Weights of a small GPT-style language model, trained from scratch on English Wikipedia: vocabulary 2048.
MLP neurons of a small language model. Each row is named by its layer, matrix (up: input weights) and neuron, and shows model dimensions 128-255. Each number is 500 + 50 x the weight over its row's rms, rounded and kept within 0 to 999. Numbers have three digits each.
A block is one neuron, or neurons of one layer that tend to fire together. After each block is what it responds to, as a language model described it from the Wikipedia text at the highest values.

L2.up112:514480474463462522353492528591519442457455519534494493459528572481475521520588552403494462477567485390610456532484543525506494507524536475502563517514479613532462466525526583537583501519600419536530540503510479474460498501546567500483574533454538500471450462375472574507537466508539507620535541479521504407524435581416538466538477390471444473448559559492541434456498488467453504536533
L2.up146:492495548593509541501566479450499511513456491439474535541515597513547526486448505596529543501601464501571497561461483517592504521509549511571563545529398526455521520493489477455483565442554469509606522575484506523547497539532512580527549466503448338585444567462467471535509452490519517512584506502569539502529486440606591534520505444428530455467482460438505504429504589453404485589517
L2.up357:421437497577478488496525512516511510524513519466474479421514615537495464507547417612650474507416485527546456509504458521436450530487425490573491508458460543546575484467479481485528587619555445496523486504461437535535483566625591494459567512534537457536388453428476493517450571550487505573494535489499517388400555356504536472490461462524501470497592473512482504538535445443455520493478
L2.up519:437497480513427533501439513450647505421476480535549491455487535604437549512514500561465569471491537532535540565457520464491435515474479422422564476465469479497535455470501558447530440467546554501503434464509497391479446445458508503424545596511599438512492432524545521539519432451539555522573480574542499457510525540509605530501458501356552586482521455501568548490541507524438514444500
L2.up565:534450487550440582430523486477509533490463568442538549498531532524557460508478542458471516555473604401532498413532443488546543449530556424509502411482476561447427507520519503417501559481500489565530524508520490541433450537507531542500487457509463522529501545443526511428530475460453564506361468542484511530392503538523485423571456442440486533538544507455473375507526461464488652495530
L2.up574:525426587511475603446555467515555514503501493442504488421516513550488442628516497572452526539497480512552466580494461547512478505540470432539511521474396532487552506570506491449580576526602372532509576506464528482504469486617526582487567522378442431500503405525504517495514476522443420494513470486494590424499537471519574482566485392435491547447608455471520479458493537525448575482432
L2.up589:523485428504493496538530461528472556560412471497584609482504509522544591482414585532451584446524525472545566482446600414446455461498476512469446490380477531500484463492475475540606466442574502477549515565546480539553510539518529569511521495582536536492414484426514560580568516507498552616492542456479512487411510511513522510496531460414479410426475510435517527400629372460530540571477
L2.up617:455445458525500602453489470570560532384503573461525515405563452515518612538533449593477521491477546536554544396483586495455541448444445465394515487411528540530462474543431607495500521497528498517633497463442582546428451504537569530475501497527489498578472423493479530456545493463518468436460479453494519435474535511491475483551445439545498501506495461449455517455561458476391419455467
L2.up867:465517487581486497518441508524502499467468497479575488501464529608546564451470514625557545471441481421445563574516620478440478502383464446519505536479432559535477504503471542467574499524620436573607481559552549476531444514540488607464586552570544419629402489392548538514549476460436486521414542549565515497488509469478503454530455407450565559478497525423507492501559541441484494461514
L2.up1055:487522472556371477462567586564452519487492534526502406454492645532504431464476551572498471507510573476493497602420532448495462502456496476503507443547460519559439482506463561467498452462641475519476505525472505542500477433582454584478471539496525469541415519463559504516525497561427509489415578543474511541478567469479542515539565484395528461512509472451536514529519472490440579462536
L2.up1102:488463527613577489439532483625512530556550530450467487395521555526409544401486549564446497548552462477536562576482410451459484482486524399537539547444455477524516473539471423510451447562556575596521470566474544506516445533497519477475472519582534443582450516519469535556519441506421536452535556517440440483410488459518484526604545478502509469463453463453473397580461541473457569469489
L2.up1111:451456529613518544446475565414492471494413542519464548520514539582548557547565490554519488402524607467551556471472513424489533522538512440604509515455468552459516467455525526503533563441523523504533539476502494452564532485551517550470505587561558499564388434351524526508444507477433458528474536442427506518481474552577492484562460498387488542450485483562437573439461503401462506498630
L2.up1155:546501558521517429424491525502509493490378486504551493538520605537475538557404580494453623488467512435542502585425551442487584506398524500522444449474468553472415526509470369477558586524551411534623494552562486483532432511580506595568550462558500476512499489514474476523492498384456567494519513510562535459525522452575583514567438477354512476472518441456466527511515414458544558472461
L2.up1472:485550482497412615491512499467569541525460437376577558477506471490488452580418512502394502456585475537573596546505543457498465479474522526473489393418424520527418474511395510533555503525569437529513545569454623565516517510632433558545504542546482450589524492466499493501514506464534524499485505476520523425455490527547554479538596538528475461446509537435483469491457422518495570516433
L2.up1473:484476520461492539442394491441543501466472440457660565539435548486554533419512470588499581543459551486473534588487555487419548563430582563533406382508512508567455533529560457487478473459506461529517512494499536495459378455482475506414492555510541447439475545414573507536454405370443474564443528510484545516542489458557506440516483520413490534407564486393584513545566529459414523531490
L2.up1511:405424523482491542461542527520532491516478563500529578537516588550494552463408469589485495591463528448471449519416453470463503552506520526535442541405489475590474483426498547483522477456430471564573510473488563455386396482459427592486567538500475484594550461418485574447467451485488527543396477471472517474573436446492500506583499428397513515480540479430589462429512597496426523536542
Responds to: Short letter fragments like t, p, e produced when a common word is split oddly, as in re|t|reat, Qu|e|en, Un|t|il, (|t|wo.

L9.up161:539589489523444505443504502406429476458481575531485490493552629524527544480467516486450546494523516502573639500484488489445569507507513520517466469498456611492489557512459523508573581546453430572555498463515384495360399534520505507460570496483507523557562412495454459563487464425498444538433509531540590500482464522538599436508482525403381484462515396501525461561516535419464425519506
L9.up687:470537541496517596541412487443515553552494527561520502497513564483489547532445530532587449528503536479553565544535451483508537549526570399446460481457474644526542521489515483531562522574540402617514515484512582493457409517466546502443565432487464524589564432482490478520582498459401550484469452545509563543479498463569519590547468513481497618451513471495539462490509494475504468496496
L9.up795:510547425516453584561474427488518478463456497415455483487588421605534490546495509554571503575501495566556473471500444493626481424498458492436400461418528526433478594503448465567508537553518487484493505559441466560450524460555452506478593457540475510444495450469479492474584512538511508515388447511482537479501458495539561536506527541405514485460551436481513539470538524447535512412522
L9.up1269:402462493510499587538478405470557464463501466452542560504509567487493512551550477490563477462470479488612576569466483480400529509479491415487453411470421536478522503516452467519551568524504401500478470453571407498455511533541563523539543559499464486543493455457500490548505395488481522536492449520412582493534508438537599533548531537577451406474551482482506473520507500483501495489464
Responds to: Opening piece of a word split into several tokens, usually right after a space, such as ra(ting), est(ablish), li(mited).

L3.up6:471483518491482559489561588476547514509560443455504441482543468641458476495510506553418452463467568546520505424449412453606487474456495435504591425483493573493518535518481596513606475549421495460620595487472499417537475477561620590492544520462407473575523481455501447446581527547523540502614537546542458440522433514497549539528510528474555455417502427468566461573477509400488500478439
Responds to: Mostly the preposition of after quantifiers and relational nouns (one of, all of, story of, age of); also predictable word-completing pieces like Al-b-ums, cre-w, defeat-ed.

L3.up380:504525560484503507486450499441553494508451509504601486472515468612591551476484511515486437571461527593476517448475471394437522468467555504452399510403412627516519508503528548463518415547518500490549507458451499538534454509527570526550572520660487449472505557384546565534533512518572382519475542485528540430472553528619544437585473488529521606414441399506523427517469466507445540556474
Responds to: Three groups: " as" after a comma or verb (as mandated, as a single), word-initial prefixes like ex-, imp- (exempt, impact), and plural s in time spans (months later, days).

L3.up63:430443506444471526396441533460505510490447433444505457504513591594451413567505466590536489491495491490530495469399526488556518405465534426515475422423493497482469599548524482527555518545520483542545499475448423528475552536531556552510498480522489436591445537507544478510414525488519474505543447419501499480498484541508551532476444550347480513451452446488483568539427549445507559460484
Responds to: Word-piece tokens st or est beginning a split word stem, often after a prefix or hyphen: co-star, re-established, forest, stage; sometimes ter, tt.

L2.up20:440518519497550563479510569528439444490527506457557477482459614506456434548560578486523486515519576541493482477450545513466514543460501424489460514425539503491577471520529530476503516553562419495480564508396508458475499521630492467504525471479510456617478446443563489497472474558510502402465509338562520427438483451528441495454466456457449438435623488559504539453416517559485520525484
L2.up25:461506492588503540495577426473500456484576555508561519502599607525372468555530522449489460468508489546508404553417548467594464515493528316475560501485497481437504505532534514463510592407573531550553528477473582523569544511501478433476451500469547499584607522399540435530465480486428553478548497523473471475547530452530454555480543511460450591499554465522523540510440489461582483490470
L2.up189:467510611455560504446523517517495424527490406515565497489441554523570441533569490558586489518498533577534374519449484483542479466544471420440528406499435499447437545520624492481463470540595535519494427457502464518496404558498540502433527483515448498612422484453594523533427552469433476551399545469523492534550481454583526530528417439411446573502584466458532510479411503488508512505460
L2.up192:503477498470536482549523420511490529476438509424616498472505625487483489580413531471556511537501522457486537452475459510541574535518438423530429559434553571450500592462440453533559497464483435614449512519505411443457466566506462372548563477520539512533537495515537511533393361501467512406356414487598488484505503508565508499519532511503578463429480418447434428437471569531519498450465
L2.up358:541463533520556477460490499475512557511481537414549517422501482502602456445477476470510518520456547551565503515484483435478521443489549418577426492450488567521590539444527512561513431492475492539486595429430446434468384554472565485449490502537540534446582537487577559508401449420566444507455517471463501528453411518549541480529487453487484511469561498454554441492485532506542562380462
L2.up418:459564490495487534432546511502538460439563586458465501498422502527483508480416507496439543570507643493612448464489508506449595476499522551529486510441439510398553539514517523497523546675488420417533577530491456525435454571471503535525557459514456502593495470436457546520487528536551446502397572434430533422486431568518532506486492432512498416514564489447525459518463597499494489548508
L2.up533:497494475547490627479579391480549471443513513471497624484594581571441485507512414488561541583459563475550524505442498475537471483397470401538497505418501581560523505524502474496504590501500483553497582424482451452488538443512473504454535486420494450525564468419507511507506482472474537510499475524526463384470478451550539519478520407409378408418506424442542532481439432456502399560499
L2.up539:444408523554513540417568541423482543450553519372443519512465562566514460481520560449415540464577495529518535460486558482491465398538511426407472410458496490496580583500516439514547506575511506559504531502464558580534535524534529583526549498557495441480458518535500569441568511379523500432554578487497497486387523415475504568486458501558534504422446443469486584544539534461560504466532
L2.up629:440556522610506545432535529498484478407475506408580500553552525581602462511538520489459498538519584433525540490487535461447549473566569492545514490451387450475426527491542581519481513559531473524490510413457418461486449454496522559532519529507526503510540459489516528497491470582544449480452539414487544465468404544455614498504484454451406461454582445548456515405521430506498516434467
L2.up800:549545447505502519378480567478455462561411412487573449427497486540458476547607491481459494488596523573498505559396587497480528504452550448503525478503477598453441560512540456529470568482513466494575528536460532513524498541558494430491512430458494453549458570454500507457491525409468468553438554458551480511557564541563504495541512413407506513497453507431511590437481448475459586524526
L2.up855:479521562553432545464486567478471523436516581495463545530540492564478509507500537490446536513490610509489602474372482495471453373524544443517519512438520561496526492540525624572497456481525407513496443468475487418426426454579565477456559506487539506588512399419564495464494479497565468555480529439516536484476442434530550462557505475436417492487561490497539454641566469473546457531597
L2.up894:486467440418516578479519471481580513387529501513518462558472586634450448476546457439467541550582517465532467487517559466515427476485526394459537546453460528425596570498559496516525615541527523452606520497483471587519517500498505545557532486541459421433497513523541564578497443364566419421574556511484579421486396407512501541463547536348427456491522474515487581469501582519498463420517
L2.up993:421504492424419572477580405404547524461507505404547436543544515570491425510429516522596465518526561561494415525472510437528575523445449459405447489419577517497503555530515426504486514472523498517438476557486543498426589504549535398464515498521532488550475502470579425495468531467632497550470549436440485512450472480528466420480510519390506489449497541555486459474485567507429447457468
L2.up1125:476455483495462586450498524590562551482506463478496453409494562467510440577551456533478505525479503483491459511452541519489504459541497492439508470511428554479416477507414547578447526508570512532447447549435478491501493436515527474477466539469455471595478422513577498584519451476552429545525445538460525444471490425506504479515500498448432484483421495523487491519446519558491459397541
L2.up1258:548457457475577522495570468519452520451450460469535463487514539538480566525468486517515588452398601453541477528458559498492560518531552471521460506439447511537430556555379544511580517466492479571484512458453433410458468483583585479503503535578470509549521535479530522591454415593434483535330537510508491448475489504458422519589545428472432444466492520421481518493469473514600515432516
L2.up1347:488514459517556503423505548502531542492403486406498489510465510439450555484496510427514563525513473423483455476485519477552482508540449540499509459492589531465519496581535592522485485638555468588609640580474523493467462558563490576454497543467450481588481576386515566497422505438577501511457580480442498479477420532473542548525482546436542389484527493469505491511501618472452437576466
Responds to: Fires on the superlative suffix -est and on low/high before -er, as in longest, highest, lower court, higher education, one of the first.

L2.up62:479494517521460519520497573511575512512433510460557519482494620464458528536419454565550461484556510607543543460498567481472552386522572448403491426445487527526546606455465475411474581544522522519445480560476487515551440594506603445480534565502523491577528562357434560529501539553550497426494494487483494402437460502594553497546474600494515523592503456466519518534544468474567569451441
L2.up393:472529550536493464518422582539598569499455477456507491468504525495491463610438508545609569511433577568460508529513534449609515513530571534496532434492474546513498530534548584511453467500465542506497518605485517439535544489546564455528520450506438550551528524415491509478517441473555361483537486543524481385433561417581447474616531501481486445511506508502567469524473496498485454540491
L2.up431:488487547557486585448457537451538565580499573457504470469418535548499477511477430581575439508477523544548571471504415512438516465432413493512566546490556524466592513516543483415541550564483499415598530527510482426456581504523569422506527519487462484484511470535520468482411480473527476443570513561619498437483485397525514459481615610503483433553503403524538537542483425554511537495432
L2.up492:397578536555502536466497609462469538528414506448557486468446471574532497544407438615494529521452544587511494383456410451379536446472505579546449476417444540534519570412510567495494407531470521505539565536467488478531518542476507514530458557539514567576489415515452448508453555515558427454434474505481449380410469556552477447563461501488625575536440451510567491477515488488432612525479
L2.up659:532558474499567474326456597449546560411441473496466486408504450606482396502502437590543607494462540549519483418506542462435556456488464501443564542349611540464488559576455544514484498528486481462475504525431486425466502466466592571560500522514538412458502499552553511562487560497502444537592528525437477507473460407518419460485504471505525494458503409446518485533538502449506466511479
L2.up679:524536552596496497506444448478488554541457423466533557480512492487494482561441486584511453465477498600499577473494497497558526476481523429533440361416491461540459607513496539423463478543553458546439520490458525433545497541547556484541523497486484378522453399452562530555471530517473401546458531381491526457454517497518522528567503418494495586496546451543513529527491473472561527524522
L2.up762:476464597529466487486543524566468571503468530492453514460605579486485539533522508594479494482485477537587518491475462433452590399553417486471524550454491576554475513570532574575462511486517431535518522478519493508451558447559620448524542470452467489534459482430576458493551544508513517533505477523554437396495476549582506449525591452461439441555424385575584509523466532494554518475464
L2.up825:535521493464532452488505523447548455482422530512546524452556466566517476577425567596482627452503482540560451510391450480510548516469552489534595468451479510504464560431477434510505560468519439455541532542494474504505482452479604408494555508461396524612471489428444461486509582457554402589489466478542597515513506435524463472559447426522512582503551472398503463488433534497541485559427
L2.up1126:513462447553538521466475547488622517415429532471511548437472533570461422543453523471558587428528563562573451473424483489563541446532534479564511438533432554451611560568533491494529561461509507519551517456420536455536513530585516504498579507443485555561449462432484514445457538447555474495523542502443524389517546543512592547516445441357497434492534521481496582446512522475525606492560
L2.up1142:487486495575507453426493542503565532454393457437538458540421567594517562487518536508490593482495548476525514525492554510417441477533585501527467499476476523493515613473418551477532519499490463545594468477536544483427470446547575481515609577604486522517412461418506449572466463503540451554568496562528571453411545500557464516520465480465450530551429418446518597506564522503563470534488
L2.up1185:439586541496559452472483467474603556529449468390516496382486499462507552473504564556439630535461537563480514524482545494446553547514516486463588396491485568451497565562445531514499500540517534506510529637501540486605463460550658546502487417567494486563498487447512481500502485592424401494439461493352496480558523468555504509530542499512561574501565466467507438482486485377581503527421
L2.up1309:537497454550474462479458512540487561523446487496555390464518482595519469481540489684509446619450592474574582506527500488519572491538514479650535470495481542452457486452476559468451425573460542506608514493445538467446467490456622584476472438576493395466478532460507548558448413544512534556567469492477485447404511399518501421577524504507501493427454452465494483548492452479502561519527
L2.up1384:565538534545497500543446519517484446514442436423537567574452541511503551593515588472525503536493580560527424512436517469531531472431544430540540445525434554540454578507491471453537500473536527520531450510533505518529528510511540430506558458547429530458471423504477474526528481461542402549518446474586551411487519570613524481608489513488392576540526419471382448408479462435516524581577
L2.up1400:461511525610547506407513528511527612459456501519559432465518529558555571589498497601456464521482534513589518495516491487485522478535501597470409525433471647556462498584579552559545479525511419491527413451552542535501409492549540515573587404555474439491454423474519528498497521463542470622485472566587478486499547523548513440577497427507501485461474407530533421506493455471440592630510
L2.up1446:532512532584560471537460508482532517505400517434498507551516500515499508487519474596555496529469556486532474533502486460449507458465498505498402554397473514565532574520466482462494486495529509491513597467480505556454485559507574452513559517608525431466462548482527587505553526508497434582445565448563503431537561435458518412543476486452387479538465457429491509415478595495426440529504
L2.up1531:574448585583571476482449500539458511595411566465503534478570494510550499467517511542560545472546537514453565532521434454441624418552470472480478407465510515492507584527507521503567429510498504569519489504538475558514455503582525458499475469548566528469506466545510484616439464595445454511536436489508439467439563421572603472531459525454470487474501433466498500526445553492529549482431
Responds to: The word "as" naming a role, form or identity after verbs like released, served, known as, plus "as"-initial word pieces (associated, asks) and became.

L9.up959:524513533499514474512500477438465361526483503431509514553590554503501476529510526523549512483561566547506650491449602445463565488442482506524412400454499548397527574531527467469416456554490532559514489528523408473490457554545480550494492531525573383562519454515505428426555549398433552476436562410540462538473492465581630500593482425462517490401432479602491470476481570476473498507448
L9.up1150:487380412484473494425529435461451452450520482471457443522597554490555455547543478475525528587516525488520543580553508469433589480404564568575495501446454530500466451503518455479470506595467434526473584471386503537539496493551481507498521571489469364504513402459494425384486474502507411505505511416506490479517559469527548478519590476467507550450512576396509412510559594442468484505483
L9.up1249:552483411526493528483493557497492542395416439486513450526552508545474401546514525444630469508517528500445547538482475504493576497523424536502463586467471543423506441649501404474533416563583500523543458516488445527433452416519582467437456556484414525520456550411529467530494545570492494622478486558446493529471435443496453491555620507455426480446490518455491533516511514523498463490485
L9.up1512:506538566469434570497515457539506538484488519498505599471559412572525552548621503478585489633493462498502470534463441491489565539394482394489420472422489493489527493528471613473535488485537458500579547545429511593377403541541521434522494471523482490509609439490522450469541483480488461506490508410515522388495433524592539490515466411509439480482531455496523471403509451503430444551495
Responds to: Quantifier words like most, many, some, all, every (and "of" in partitives like two of), plus interior word fragments such as ne-ig-hbor, C-ate-gory, a-im-ed.

L3.up1373:458468528511496633375561530472535508442482533505588540504595535527500439511477466507454470478526468483544555414469453492489514372430543395455486498390495551458473511547466481508547534534521427476446565534491458585485489578561535567526472557533547457569479439480508499457579489503430477476396544508560578439459414503468531607513477523455442454407505473428520494460545406474494517413461
Responds to: Short first or early sub-word pieces (single letters like t, d, r, n, l) that split a common word mid-spelling, as in st-r-ong, 't'op, mix-t-ure, 'n'ée.